Part of a small language model's weights: a variant of Adam for these matrices.
MLP neurons of a small language model. Each row is named by its layer, matrix (gate and up: input weights) and neuron, and shows model dimensions 16-143. Each number is 500 + 50 x the weight over its row's rms, rounded and kept within 0 to 999. Numbers have three digits each. A neuron's up and down rows have the sign that makes its largest values positive.
After each neuron's rows, "fires after" lists the tokens most often just before its 100 highest values on Wikipedia text that the model never trained on.

L3.gate4:502514405509551474544501539537430518459526445537442485506545457509539500370445484471574507506617546486504560465414461504469514565534513490540535579492448430510475458530364551512436539472544419501502504498440487512578482555446392515496502581455454566500539529462501521551564538490436497538493462442479596391515376515506405464573539539492530506483641540480528567487522489519525511447447
L3.up4:542455403453568424571550512581580455435520550482499546492499629443461593451482561526470488497550595501474505487526460549479453543490531454519509548465463525506560422579485479478411480461515489563416548425490520506483460561439500466551454555515531461452546466462512520551495517407538551489497455568431469446431524515474478488572519498499406550511481562529439527531476454493537553430487
fires after: "H", "J", "B", "A", "Q"

L3.gate199:551559438557503582446422589419499585462525514471396515530545538426508464544468563528524511526457552495453520496495552488453561612562479462593539527507482536445442530482556479561449541604529474447402521448514486477434457471455452556462552578566430460439623489543462473472480439494466534517496423497486595515570499446508448512440424576402429463386556519536452504416451458544486560441490
L3.up199:429450518476501503468521488491562576485500439583520490468488425407556431553491467479496481566477502438523509567563503571440513504577581514567490557510545504518544400532535487542537465497567531540510531419489520480598454402527552493502517490493430580514442440498538555412417505407631461589530411445530507442465445564563497491532420588490458473455462485511454528445442476496413548572448
fires after: "G", "O", "the ", "Y", "L", "Ma"

L3.gate189:515550489576533455493367477424487509390566473483452497476576483429551555513469534584549531517518521565524557517422465506527531470537537471525491559491484464487506506454559517513477437504490497491417517539433517476700578433538399407378474452500450586469529511559515556423519490414505445513598454483525482465511518508502418454537514512497450475457531447428611510594526529509487519413533
L3.up189:456506493498484534493594315610471436449543470491521485492519526464469411516485438406490499559541479576486429554498531428534453475507470542557424441491521419540559382371547493523523454459555533500539449476488540495562575572554506555451538481449477460509521479510567573465518421485503474555585494548464534495526599451473560481487524514559473518586489508472473493540495431509555534473558
fires after: "L", "K", "R", "N", "U"

L8.gate310:517489453580527535659524458515416457486511431453518517457439535524498495481550554488551451608575503513593467515394454559451494444449390432422532523508536500432474400467504495528464557486603472511495486595459457383491604502546517519480486542511473468483527488505536506516473384500515522525516474498506466407420427394554541518472522508548517406514546511535478623569485502483532515484469
L8.up310:518505507492473569539580507523544432532436462479369442475508432521438482524526488461372522531475488567468472453560441495514529479516450501507543475482430479473489493479531518437461444625556526486554484462494423493510424442583513466512490484499523460657569516474490580488495438535401527471535481477544549580525525392457569482496424563465595573513468528557537574529463605540478446600540
fires after: "=", ") ", ". ", "\n\n", "- ", "\n"

L10.gate256:559566474521469464387462446466529609428433505526484482537568530480498505523508513531551458478520557505581440444473475644455440472572548410476514519447513511485505466477432567622525553504414490517465556456504462513537465434518386497459574461622577465450450445510553516449509372476488501508502504539452539484373537472519410502501599505458543454455540502479475546562555540562486528465436
L10.up256:522476471597500500495498462519537542492419499484515443515558446534427457491499568504566535564594470478562489445481565462473495452510498496533515547575459484574550550463550593485547456573508507622581453508507509502556375480402564479537555486498525509514474411477515505434434422398499467549473440448475490512649582517474444433448465453523426430480477486532390489496463503541461529527508
fires after: "the ", "at ", "At ", "in ", "of "

L5.gate31:593476429524549534529465558445459540512523433453489541472486507483507471458565515465500431537466438478516595511433497570500538429467473593493569494509437578446507486497466483610471518490450490617503522475495420474555490518446386460581522465459504523539504553510535486465571494486618443438556460494426500442543549487548464414589382571459523511597450506473457616557521520615453450547420
L5.up31:578440486600547528535479578559561535526504515434501511555529490533473386542481554490425514444489537550603565349506427429530463450533454501473517449471495554489525494539546478511503450499520554488547515587437488500496414481459446482520501461495492546504505518500475547512397503446493500534499380475509475435504560570523525454549520510560483545492520486459581619418421501547472475496400
fires after: "T", "S", "B", "K", "J", "R"

L3.gate349:469492537529475469531472477570547466595480479561492515531449512502481466527494468440577489521598442555405518525571546534460552490535414495516446604441585383468415471535544442493485533611498403497450443550545481477449527430537404505553495581448494496533501570507491498548534520535563534377495568595516433437482410479531557418557506478497598487476484608547565484553507577534516390519485
L3.up349:412496494565581503423566538449487550560485536531550537379592498400523371492482546501439448509548474527478533495459520604526466505517514537525510479498576506474485494545527415515494454471476518525322490522518472541383594492509402520544469567470499535499515516497562521561477500512437458498471497514500369513446522439515591418493467430516532429389508516516478498536481446592483538440459
fires after: ".", "|", ")"

L2.gate409:477402503533496561567532442545541426368504541534432494447569444525520452480470500531456492478605547501464519514497428467408568459468493600464550559486458531367516501524429522466423512556559466414441454543505558548468465479512517452485582557488585522401554415477532543538421460502540624535506525537588526518515562445499458539515511557509517476466475507535528529528439453457507434529486
L2.up409:415554497410433491569437520522568572554506444481448502525493469453626505534499469457478481513461474594443491581378505527522554448523540448553477426543489562468494471503517495449428504552402532469517545464470552498539514509533550545495560512468479495589498439507506471397533518560573550524641547515528409487541503486514489483397445462521565541490500443536401565528338522464473435624443
fires after: "-", "–", "mir", "li", "ale"

L2.gate179:555440531458487487563492637542500540503532535493507528545462523441548439499595489519536456563525422518556462506499493576440573564520549489521451523497444530470544438405421534536470555518440475480415518473442475544558524495469457575448505521466487489491471504522527557455442627548386480604519505398549526520518408482558515550476481485478537462489525485599392536503456511437597489446477
L2.up179:433457563514623546466543466473536485464484482451457509420577438458476458565493529414532532495475510520508572567436575481487433537614598505563504541424559515471539511436547501414496526439493527458435583463474408458576508439485514587518518504461499516503447601473619523507533525527565513569459521471567527470466442477468430513475451485502476542484567486526464572491514578560418448500504
fires after: "===", "===="

L11.gate444:548466402528471577496525525537549501431540432464551611506472422544425575489551442517560526468496528525504530506511587468504533479511434578462516532538418604510515526439449494496439528499456416486595492610505522511469508425517428498610446508463446512537519484455535544480548606489494514495556549570500518550551399558504373553427543594508525524471440547574477441484536538491461383478575
L11.up444:489414468512436409582551538521485528563479475476605503456419508530448483398511472484513521547506508607522500567482490513544552477475488557477528499530488482515464477496465495465451408488403492509500488572480537534613443573510425496565490490488592541522530588457447514403482547517513549534518617451521514487459453605507446564448508498518407472486472508545461456522499518428539484529506
fires after: "\n\n", "\n", "Party "

L7.gate44:474556436510480525495526428440513538472466570600471629441525511519480506435557502476425520484539537532505397521559406509499574533580513511480474466467520500509487506447424496536494562511431478515479551470467614560576418508473472477538434535518486478427501546492488518596500536520427527524544478476563495408473433490517447487528471513434570387426513497559367520596602530526486524525504
L7.up44:430544435490521443480528429556420571556521483546429515478503464385518508557624523501515510500427455497398514513506475565401458477467559490487553515523503527461408488502500457486482496415465516469505468514562510523502583611576562578530508532464508472592574524501513519484407528504631557553488500500480506492500458536536425512513514425423518481475496449557463458473494508488473614550564
fires after: "==", "== ", "| ", "===", ". "

L11.gate288:437547468529569427488507576507519507570494558488535513503495493528482535479556576508434493525504547533378539490497472555437504430464472418526532532481511491417466507508423559503510522496453498523397563430531522541545448541499531529509448576461552444502577459498517470467506577542502507572505486515594511588424426385472464519449469444470499411434464429513491533513523469664512425623483
L11.up288:321506546466526481500450501584465516454439453559532457542527477517527493557569557520406450466618483542488476605483581519465490499520439555517493442516506407477525553550511574466491553453404534398480415465504598420533521515522488488520464573496557563466477461484518498533401604523452489561449564505499520505585450495513470467533555522546468548471450438452495518509531544561527473621448
fires after: "| ", "|", "; ", ". ", "\n\n"

L2.gate0:496483454536483498475511501539501562472575513467438560472571478570521505456527495512558488483479535478460403482458481544468524501566522521510536549504446683499530519402528617490473483494452407592461576441504496451521549486470412475446572439468502574450553533574547570530581492472534453468510546446479511445473504533517425463440454545481465476430478387444477458478490461596443560540546
L2.up0:486514477499600481463487445464438442532466496451542553477518488399397505469614529481536525437476567572529452591502572517490518514526522542498513509460541457515438515521441414531513528570396482533476519503531503468404529522460522487540508532515421540589507565460446513498569570533527562538504474561446453511501573491559561442465542330618496485453468517465525464435509490479556519466547
fires after: "=="

L3.gate293:515460480496510487524389486522567496482518494600501564540542437493498469401514489437547541466495496522572574541520523496458569475529518532399449594473473578519539530481442538433500522560496445470521495475471536551430476547530435518499579552396441514475502618493533427521452512513487474505417483508419474441519514482528422394598451534490538538530463361566554573449511413564515540601425
L3.up293:571533478527531541546438471552464468537455506466480509553468539501461436457450535436571568475588528378539504466523516593492452445558503477510490433611585481492507409431411504443451468472518529470568471462474542432528472554512543417474506453451554448440481491484509549582517547405529469512649487500544461506434484558504612482477420507493489497562487524428552569572501463511429508414455
fires after: "H", "C", "S", "B", "T", "P"

L3.gate30:497523543490519463480439526443502554479452542519322459469604502569467461468555478569489567512579551465516549436572531459502567418476523465475480521479543566471463527464531565552441465488539486494452540401492483517436465406495491589523509390566434556396488487667496516528474429529455481513482490535564526436488597458623508512432507479522544401469493434480456536514506484509445508544485
L3.up30:492535488487534474410571533493472553574522507516545544437531451451495490476485543458518522491487470422551456463432494603535549526460328517510562525578458521473463460544515496559560459520430451543515589474616479470470418440478460571501628582489412545541502562477489496514543531522387484491416493566539514531523543487455473446553533413492441507513514492442421507580495444429535462537526
fires after: "the ", ". ", "his ", "The ", "their ", "that "

L11.gate433:428524475518532475528457484515597473436475467539575479508550457498524483462470428597602532537443448425480501452477542565512446552549553469474403585498502483502420366493491461503472454522510472433518508430489404542502578540541458527532503489492435551535416507552498558561523484612507475426561547462532487552494454446544405435461474565508539601540563574428576529507509490476485383434404
L11.up433:530476487566579523470515488520502423521514535529547461589579459517435454570495558420491510456519540484502551458565465426471489527530536542564527500451449494459463506487493460550472465418451535613407574490477485488464535474469437563467604503517485422532424503460481443500612579445502580478522483491511542562562513392459530519552467556449521474530443571494462476466444484581555488420533
fires after: ".", "==", "==="

L7.gate259:583399445489581513448513530494464470493547600493440611486574476480511482537514517530578505482551484537521555497477448439459525498503530459412485598457420568465432414516430492556557584562419499515429547407446555445545551515494535514462540503509503486463464508530428470488517517523508456449467451487561502483431468419543434561442396515371541477470506504549476534594403514573453466479481
L7.up259:472488525430477433460474412520540478490386550511505431520441547480494522435433470481508488528513551522515490490320664469497499480575481483585559480577448501416508520484523559404472419546556539526522562524561594476490498466519576519466482616624455438397456527454499586497559457541577463563559511516532463483541583513460479575482502500491425461428561481530460528484489511485474489532564
fires after: "the ", "their ", "his ", "His ", "s "

L10.gate108:499500520507532537431547497555465506468481494501426584564527458503508469431508551475555501382458457492547414592524497478412525443539343479466429536518514397405488563507502440490495520482469472511456577521502452375604522383558443495411480487497486486414550524561496548503485560485481469591484441479582459501533500424550523518499470483516466437587544484502539457421484537468535467578529
L10.up108:550476496473536478479501432511429544528479396446475558460475460543421515554519576410510491449537551446514581630493468502527540525537535526478559563521544521522442545565452493424433411511450515394560404523469500470589370479462576429528405525494506482432445489503492568486489548471511564582582544475507432519641575441426486491582478476463522515486441481450538481520527458442587497529592
fires after: ", "

L11.gate374:486487489519480510568469495489534514446565502516499481371525495471451540479444510538498440469433538496509446552562509501480569456478468505505383503461476531464513523537500551587466519466526505537449459383558476472524424510546481470371537442494475490560424338582577484561521525468515446543539455532545542400440500488529474485459458526491561548506536486506520510480468531569428472517543
L11.up374:488441548496560555463456631459459457615573592569553514464538474397535527518438546343424521455436463513500455494503490582438487491483414507530586514554540493471475532464473462548471598543522457621417511513548509491538423516453536465426480480485453456588558571497558514496577521528452560558580470520504450463471508507505454497537409547507521540483471552472546491430384518585468493423505
fires after: "=", "at ", "\n", ")"

L3.gate415:521485514565541502538505477456409530355483419457460460497479466471580472580561479514497518507596534532468440530468517520504552490510415469598573501527544373444489470514442512494522500514476469505463547461483442500545474423411494601478518472605463476543629526519482551435477491500429548460520483505468535542524597522568428565485434437580469392478459427597495488508539483552527429572457
L3.up415:526496445522451445457441433475529448494456444514571553462450488482576573486463442392479552462507515535519553463497504533446526448378510498379484516497527528528491490482511547442432548410415503500484570517476510564498460463536632552516507497512514437509519565531451581528497544571407473343524569534459560441553451617513525424526471528430532565445504496473651537477511526543422538572545
fires after: ") ", "\n\n", "L ", "% ", "Pts "

L11.gate137:463496514482496497455512469540505579530530585504516518359561430378522518505546539493429370500474539440478479513540515503485535471617500454447461626504461577456503534466522480469496448479503485514515481511509447437387484498484466509477454522561430525460443447535547451512451525614512586489660456587515456443515455454559487517503552553521438379526473536508579530549414515461458553483470
L11.up137:529505523461509497459577459483441559528487617481490521553501502493519501507484420423567440379435419501493586521601540570431440479505548474498459534491562607470545518455479609460514509533545459489438470523529594484515537449490468456528446448551458588574522489532477466604524475488492461488475493521489517494456591396571484506543409502529534448470575476580446440559432461540430559501473
fires after: "the ", "The ", "their "

L10.gate118:490493527504528569546432527422502482507473545523467524492389449599500514513581549593508541553449535491502477509489556546468518545530483391503536514509517448453548427442521438498455507474558446434568416441453521567443539551541439493532518490497516543444451472502460440558517456438427360423536515518398482479484545568593433511522537513583528497516657480539457520458486465617556547453459
L10.up118:470447515569492545527439444447422528524461577460509559457410556505508500573453465585529496530597553545502530586505530435464504347540497545504557496495464484523483496525428439417505504468502487473487485473478537463461460492495455495564555546482515494524460529526485501476529523476567556600448446412459551501470542644470471481515459471468443493502480450578442552510527584491469481596521
fires after: "He ", "he ", "and ", "en ", "ine "

L7.gate103:426484531531546516579503450467539485533481490454393573483494527475465483441528520497404529536565459590447381562507458515582398442544522474485425545494513426488480473428520469465460592591484477471471480481511574511533487440587519538454491554558515498544558492465582543446480579497560466633534552484527521426432520540540514480523519586382563401432553525489447452455480573478569422609517
L7.up103:396540490513391512466450502482413530521493648447488516491472464480534503492555445519511455408497439510471569540433480578457469519473569536525496424547498516459552539478499474443478510491480473521585520628548469595491590556551512500475489533539453549554511479543378543467425403574556545517505517501460543504548452511491449542518576500479522543478432484556451447458487362444443455506485
fires after: "==", "\n\n", "== ", "- ", "Track "

L3.gate261:551491478562490449556420491556459465447510491563510483549510482473504510568486523542424510535542521524475550542535453502496618484506477477540531571486511517495434478558499514514528596615523523488448501504469484562497468521505417462536484585446501501393496507501552480474469497436484477462495522577496389533605465363514592393573415528587409439477502524485480534610417547403472543439481
L3.up261:438375540560481485493464521515573475452454550569507460585556483515400566527536484559516461478514495553593492511620523477543602456433510529565494446486520514550476484455508542445461532544554489565525425483569537493547561523529430476489407571441476480522535524449445522531474444503549452550444429546481513536498527525497537486475443449554465544433524550489483486569423562511391523509584
fires after: ".", ".\""

L3.gate284:501462467553530460556499570504478419475561487465518497508540511377557535408480534465520526511568531440560462509491507551418452554575510556549517460494441555519407536504428514572572483551474505528533491438454510491460379526445552386478501509514538641429495527521481597556479500438516508554491453525441445426516532499527383506551519591517456548410501543576547545414511448590529544563425
L3.up284:551446503573491557498538505406482468582542454451549464416499488446409447442489521508439495458545459626563517456528470557515516558484453498412489505480597545510481483572537563562542479532477519563486498594429594508486544370532522509452451608422463496526499528483478458440560493460494507508463451444458544388516321444514450437470511515537490487448505520462510497599464436532554554514522
fires after: "M", "A", "G", "T", "B", "H"

L7.gate106:487542550556538559451504496518513477506497502509563447528480527520435473453503520522555333512527565563547403504427497426463512494524414467524542527473449477479451491467474497469396515471536500642500555441534485490514429368481489554490487478576526506471532455608513536528562475551539473503561495498461559557538504398494405427523539529435445467491454408538497496456572552511427536565505
L7.up106:594520409519469565522514530375449493541431558487475537512501555423554406394500502529565512478570531522488445486566548564486593512500478552561560503530576466501491526543491523533432506481488523458515499472495499490493403434436483502487499443533513528539433450482531452463433500425370493438574436551452462407505516516499476472532392488593516484589544506587419520403510561617541578469418
fires after: "one ", "the ", "a ", "in ", "of "

L3.gate83:514505431458527528471434515526523453500489538503477504514499457415515409548546539521576528439522520487402560494517501457481592477474470558534495558457457472504395527536445492471501549574462517472458557508421478528482461507522440533579515524424433475472470535552504533588551476482418482484493563565526514454609514413508493439523426538551562461525481650626417507520403476484456362500465
L3.up83:536468395531480554519435521417483502419577455447452491541623532588496567533542416417472443480511511528502476542474543438541482482489563596544580488534488512506484485558448515489549504505493520580501529474502498465482573529510530478498459482636526495454527526534517381441492539404575528511535475556522496555494443508524465429433518415562449537523467474556501447467425560398568515474482
fires after: ".", ")."

L3.gate99:567461441553507504467557452477471533462517464529538555479462516476506517510534406544597466514607633452534548513412528489494552523570476452519456543494449439415442493585530548500455638466530482527370607496412399567475486518516467411457472512486515496595514552520489549449512553481432465498575504522450466496563509460493458508539419522477476469459531540533511510437576547472567500405490
L3.up99:456545493506540463455528493554501574482487494497493465493524504497493458533472537468514485533519562573475510476454454592602463492448460493442526593451530420462453502467486569508509485580517476458447490481476534504541439559477516450496455590556510538395547499498508545536516546567529428487463449411501560504453545395479555459416497444602433447417487360545457509455560486506553562627541
fires after: "is ", ", ", "di", "\n", "was "

L7.gate239:611554517505549573487475520535452521507499462606534511542509391515565360324513507494582436532518486462433475523509550569485579488475551534516533554461533495467431498547467538474477559485450498490519534469460556451499509534419502494483557517427466488595580527463595516510531594464561537567469427559491514411479462544530427510493461480537492547536495479437451536497571494491507472552411
L7.up239:532507438430489574500492433463491477485546443606520485514570476384539549547586450534480463480457416422518530540532474506477450408507407546546488545570464440501529544447493516535388482480499489515524497547568468550506463521532516458526532417508512489529625409450476547480413560587570509553477466604477463462482448502503585561446547485438373441561535445427439470443590468524526490586434
fires after: "| ", "\n", "\n\n", ". "

L3.gate309:584534625468585469540512543407523515525578408526449498529578419552598519458506549549482509507528475431543475433534452532487479503592506511503435507429476432418444415511519529544460418492541420442499474451478510508634562467476521493420528490523459575496502489495502548488535514470555575574604452531492519344531426473463484448515511556417503499460526471466586544495439454557462581465444
L3.up309:479618499494420444512534420433435473505504472463509431433520459466429542480510522494537490508505524552506423578469499458485478393552587469581472474500447537517525560529584471492532486517465484459519458470528560441500505477482622525393585478519521488483544435562521572457524566575558515429480514509377537499526590441385588442523617489492559509475476455491619447481511499474518523431509
fires after: "A", "M", "F", "U", "L", "N"

L3.gate299:476447491493476395471429519510462565567632557478491483544507391457525454492584491509524532516523523470609456491483420571514526587445556388532524614500488477457518457414508494579417412470481524431415491521524411442414515465580452583441520468520416503529570589509454508465532587496450482515480475497496549449488477566534463521520468466470515486409569537573556562562440518513448546404486
L3.up299:597482507474556526606537587670507538559479490415552508446529515565534508366501476488523525476532579447512434457469493444587528439498483558535463485454532487475502532533450525474473430535569501433518384438375469503518490483419534522488507567475491473411504542509592595473538549456553566572508456517544485440386479498506408460451439508449570527476516448493541476550470516570479558456473
fires after: "G", "N", "D", "L", "C", "M"

L2.gate272:501488452454489603493547579520379495430536472461433494494523547495517446539518494487611506505462507484548539493501493516354474455504544487505450579537565569524555475492500611537449610464437466594454475411382538455537488454485475557515471396436502525494542502578490536471537556456506430565550558469522588488459407492538371520445492566464489465457424450439393481448519444543483546518465
L2.up272:602551492518560598515550521502430558533569465437481576466497457476573433519548472475477450500492491446491580480464521491437501432530544439457482494528476569485510494507532514604542541434470465476560495420489498400485501417517580527456557463538415497566431453485490511450520539541563431480508484465603529554499484511520512472470566597481488585506574400424482463443569480577490601555438
fires after: "=="

L2.gate247:537531525541516476453516518555386374535484466528545541523466446421518365449534506445564513502508515577532458557446445489522400428448419534518552519396449544472460485484522478452505553609393504496578538432436403467454563498418572471497521464446501544453567480521492463503498537519558514506540457515601484449460549437599491448452461555611467487456539452629494522507494541425509446546497
L2.up247:593573456487510503422583564476458516443517518544476451486550509457604444500519470417557494474455529430642520599450595482466508518436504422565531474480462557468461532362526504516610483435507496512433619443484609407498534535494415508483557504492470503437434547507520477463502548462512505446594449454463494521402569558530511492435470457536499532489440459495469571443536483538456564565426
fires after: "the ", ". ", "a ", "their "

L3.gate15:465523554467508493470485617501537603471504532536570595543543449421492519500474539436610550468502536508571473527454465508462514462503503389519510465556425451498576548431459530468409607559488468467475474447483385510433464439483532590528588420545485513544568582521534467447530457589470416589432441444458513516524464500493489420546527548481589492520505441384438434562431476496491499572492
L3.up15:541421568526420559514498544437520450461473463564576491557546515510547462564483477535467496448491532448423496543588495535460511472545506504474477495554580527526499476561535424440492500489507500507530578513502553520480514443457420465456475478454487613631546550534422463569611532511476405448455452447518524478526428485537492504459433514485487506507601468449443475519432502642463593461501
fires after: "the ", "n", "G", "his "

L3.gate80:601454479503555570563528522484460532477485478512558490438537460477535463530540408476433567453638520423521520454442546537498557432540472576471488518553592503432513499561449518502450581473452497504548509578569579542424585444505449501522420496494505529383565491548533379550549515565503529540482471542425511469515476420583503472488419511466391483488516554558446410477448486512507408503432
L3.up80:537419530498495487545468450459447486538435501533486547482406492343436518520494518502396586537511543485541519583471490516404476535472572596499521454466454488472536564575525496539490510448386479529518501468562403539532587550532486451511488427416535449481544423561480460536475549524507515574486429536414475488465567484502472517643456599549492515457474496508457445466495479381523509484553
fires after: "a ", "0 ", "Championships ", "A "

L2.gate141:510536484456466462459484585519425580463572383484514413523599513475535467567501462513553457487505457527577550487419558426406524584412535475506504499536440488443475518521473508533531620523463421542515516500569485524607499499442486562510531494508522630452554510481480577483565513510474432485618553508475455548503561459538481505453520531542493477484448393472528457532497462538564540455489
L2.up141:502514597486492464387563602527414393496433449445490497472536494509536467439502456546579512421477511462543419541452522450589510412535437544487461537493560514467497528518490417557542486444511520542500530520502576558522634497431552471482505473617445539474562534541565474524467530499549447549522589487589503548445563504497525489354544503503547485467534498486461444494447455560548505486486
fires after: "===", "==", ".", "ex", "the ", "comple"

L3.gate55:487505523528539454525525538557511447402545490511496552509506550565491475634537587503498531500514475491526497485492511503371430447508494398557563557504446521389471454406558467526514525514436437497473529519553473464485403532500463547568455439465495549480550543497507491495464570456539533556503518468604534434519501484480499472555429600552507392483560499574482512470486473536387413580436
L3.up55:461559563492492489435614517485511470463479503469530496458550540417507572491507599401438475534506499525532520511466460517451480584472495459566502485562506461581436512483622503486569550434526487490424441590438421530474434451435502594470536523575516543509518530449517583496572472577499494570578449462473489423416415491477413457493533537465568452454448612514512427540508447485570504430468
fires after: "===", "==", "I"

L5.gate383:533498513506497411506486493470562509389480407564517526450601563460533384552474521604557364480550499456502596482567536490479528436482467423538543517488541519442480465466553532461592582452469480368476485506581500548494508391452483511577421518491527564510503506478559558537488497522531471468521539515462449511489441430518380512447419531548519474465520564471483495513465567554483450579527
L5.up383:453522476517507436428541403470411535477457507534504469524399551601499565537554557407489521437516544443574482528530511523455475591534545514544481455535545472460541559478432614543516514484433501500459512570559523525469431560448533484587518459520610483462540523500540484460513533551371399488545549522491483441508412491480534476603427462487521463516455467499429449463540476525506488501435
fires after: "the ", "In", "in", "The ", "."

L2.gate28:503553528576458446424425560465570460563536478548486530532527463402531450475526475453531514465461527429556436516529510508458500445477446440497461597487466534427499569534365531528402504574545471499446527423500597487580509396416506535584527511546539594469439551470517535584611519518480423431550479424457440496500517502507480508538419550530581461392415427505546525553513543549538432603479
L2.up28:482503532579575521549570503523486495473486489450506529507471421531473441460527448519493479471479581537484559409624523531445513471562437470468518494481457575415476581550535525532498526412467505512460543379574530521501569481425530635521516491427449572534509423415507514482515507513521455496540407477431466439472538468507484515589442481478504550480531378484491480680546592554525562498446
fires after: "the ", "The ", ",", "a ", "-"

L2.gate377:443481546550546487504483519469543481467561471533436431492472601503444442435500511611522478529470522569564494564531522421531505456436505495513563492477553370428446526499424479541522619557549480558513545525552472540494534457519478481528429499498419575493518483536479548535472490547443430516547559506522445544505521466545593377439531483586492443474466615517635486509490583459428451485573
L2.up377:494510507527570521516558452490492602469471452459570507526491504434424433576410558546513486559605510592449589534463411562562435454397478489524474537504557442424495492448529425494524499577496455519484459549480350494481554566503471455587495583406544445555525535436544538506474503411434444539486524627490447574565517422526501476520505464540572496447476538550552537523430478517574472503454
fires after: ".", "|", ")", ")."

L3.gate22:458447479499431529510455464426525457520551542542583537525528425519498483463396534479547546581540518545528538530531489492548427539498452420515524524532529382477460479605479471513487649474464502398561520523528488527498483426525509437449527546512560608544486506472498473462562510426535467485524552512589457518570527482451498434422453501522425384473517560584499522428487452421563540542539
L3.up22:463523464586506541435441441470473407543479490477486474439546578580481524425459498472483561499501514465470545593546493538495499469506537524455525485461510485404382476589554477528496382572389559432576497568486510453542511427472492420504533438507474600457390531545484490451479433455497539605535523507514477448472511433495531440583457488575458454481508595471511600457462400503479487585532
fires after: ".", "h", "|"

L3.gate66:479465464467454497572494532532537456536514475510530514499499476589603498568494552475493444490526609452521415386509459565594562553554488475474469599461473473506471564469414416492379477494514460464449533397586506537465484464429498470498467536478548492566570499530539489446508490496537537498567463548591463424534464437519478452398462587412461416544542407481553513493400506467573477493509
L3.up66:491486514543521597473516444511511490507415529481426462524580473442537509531476515433552459496466495437502439539498441456485574525523493410516571579417609518564502547458517490540522419428572542461347569446482539538472515554487553550584464557507483499489523495516465369383477569440409543474502529509544542503494472514541506542508464467544553449455435578482563454523484596449468501425502
fires after: "5", "6", "4", "3", "N", "Fe"

L8.gate317:585491556464507445534533425456537503468550496539469505453487483451452528355441448546433431516445458462491610588574470543572521548488474488490443515517488549381472485489547561520496526500470506426645532528579522518491374473552418485544383410476536580559597479487513493462610480501483510511524487459490472524548497485558488508472425586581488539486443622446510496460485507507575495497451
L8.up317:537533474588521472551528478497557544475495531421468536581410535486460502459481559493477562493494578553513435532552507545413526525568495456530594590508507479543435570500451594477471600514488457438468491509409446435495462526541523462483540550523570559536497490471431447485586481563510470640454436459524527458498448527467535419459495525448486502456468558454618569483417357472596540443530
fires after: "\n"

L7.gate99:518468465597440530531470409392436589418556484548512539466503520559486596542599498531474515466548550481403490512539529483450520485588500473537528596454539414522480542550478550472521511450491466530371535484567503496506474515514406507410383474516450542445495449544432472517513539535520491532440497475503450456615476401490508507450567555397608379550539491499479416546525446538444512534531
L7.up99:552521507483441491471496520467522572520454482512520405483450520536556500543543498494589550527605461323592561563465485439519487487632452471504541505512454524466476473492512439479473485448447536489527577409465441553567469488430562473380536507549455470506497567462436539533520508467497488524498414533534516491592497406528515548547458456429456463472506563564503442515509505392453542482527
fires after: ", ", "and ", ". "

L10.gate34:530544508446500566486482460438520527490504509569548482526601489593548603464394500555454480534446555421373517446441494516516480494519586472562488585497501502441475360528497512488502434569414499417464542460527403534507482491571497515464443554391442488456503504520519511526633475537500473464497503569563550514512511492508434503470553524476535552488515381513452539509416555480416515459574
L10.up34:453507480529487506496495467462476460465437632476524524509467586464549549567517534496392499474514489481654469537476578584464401498507534429505483471518512504480535449507486475498500488504466481423427521520486595497533545622546449522428482451551484556538444572518555544467564432450527577520458493542512480442479489451497434588469514426479494557487499555440558608442503612443530542496480
fires after: "2", "1", "3", "6", "5", "4"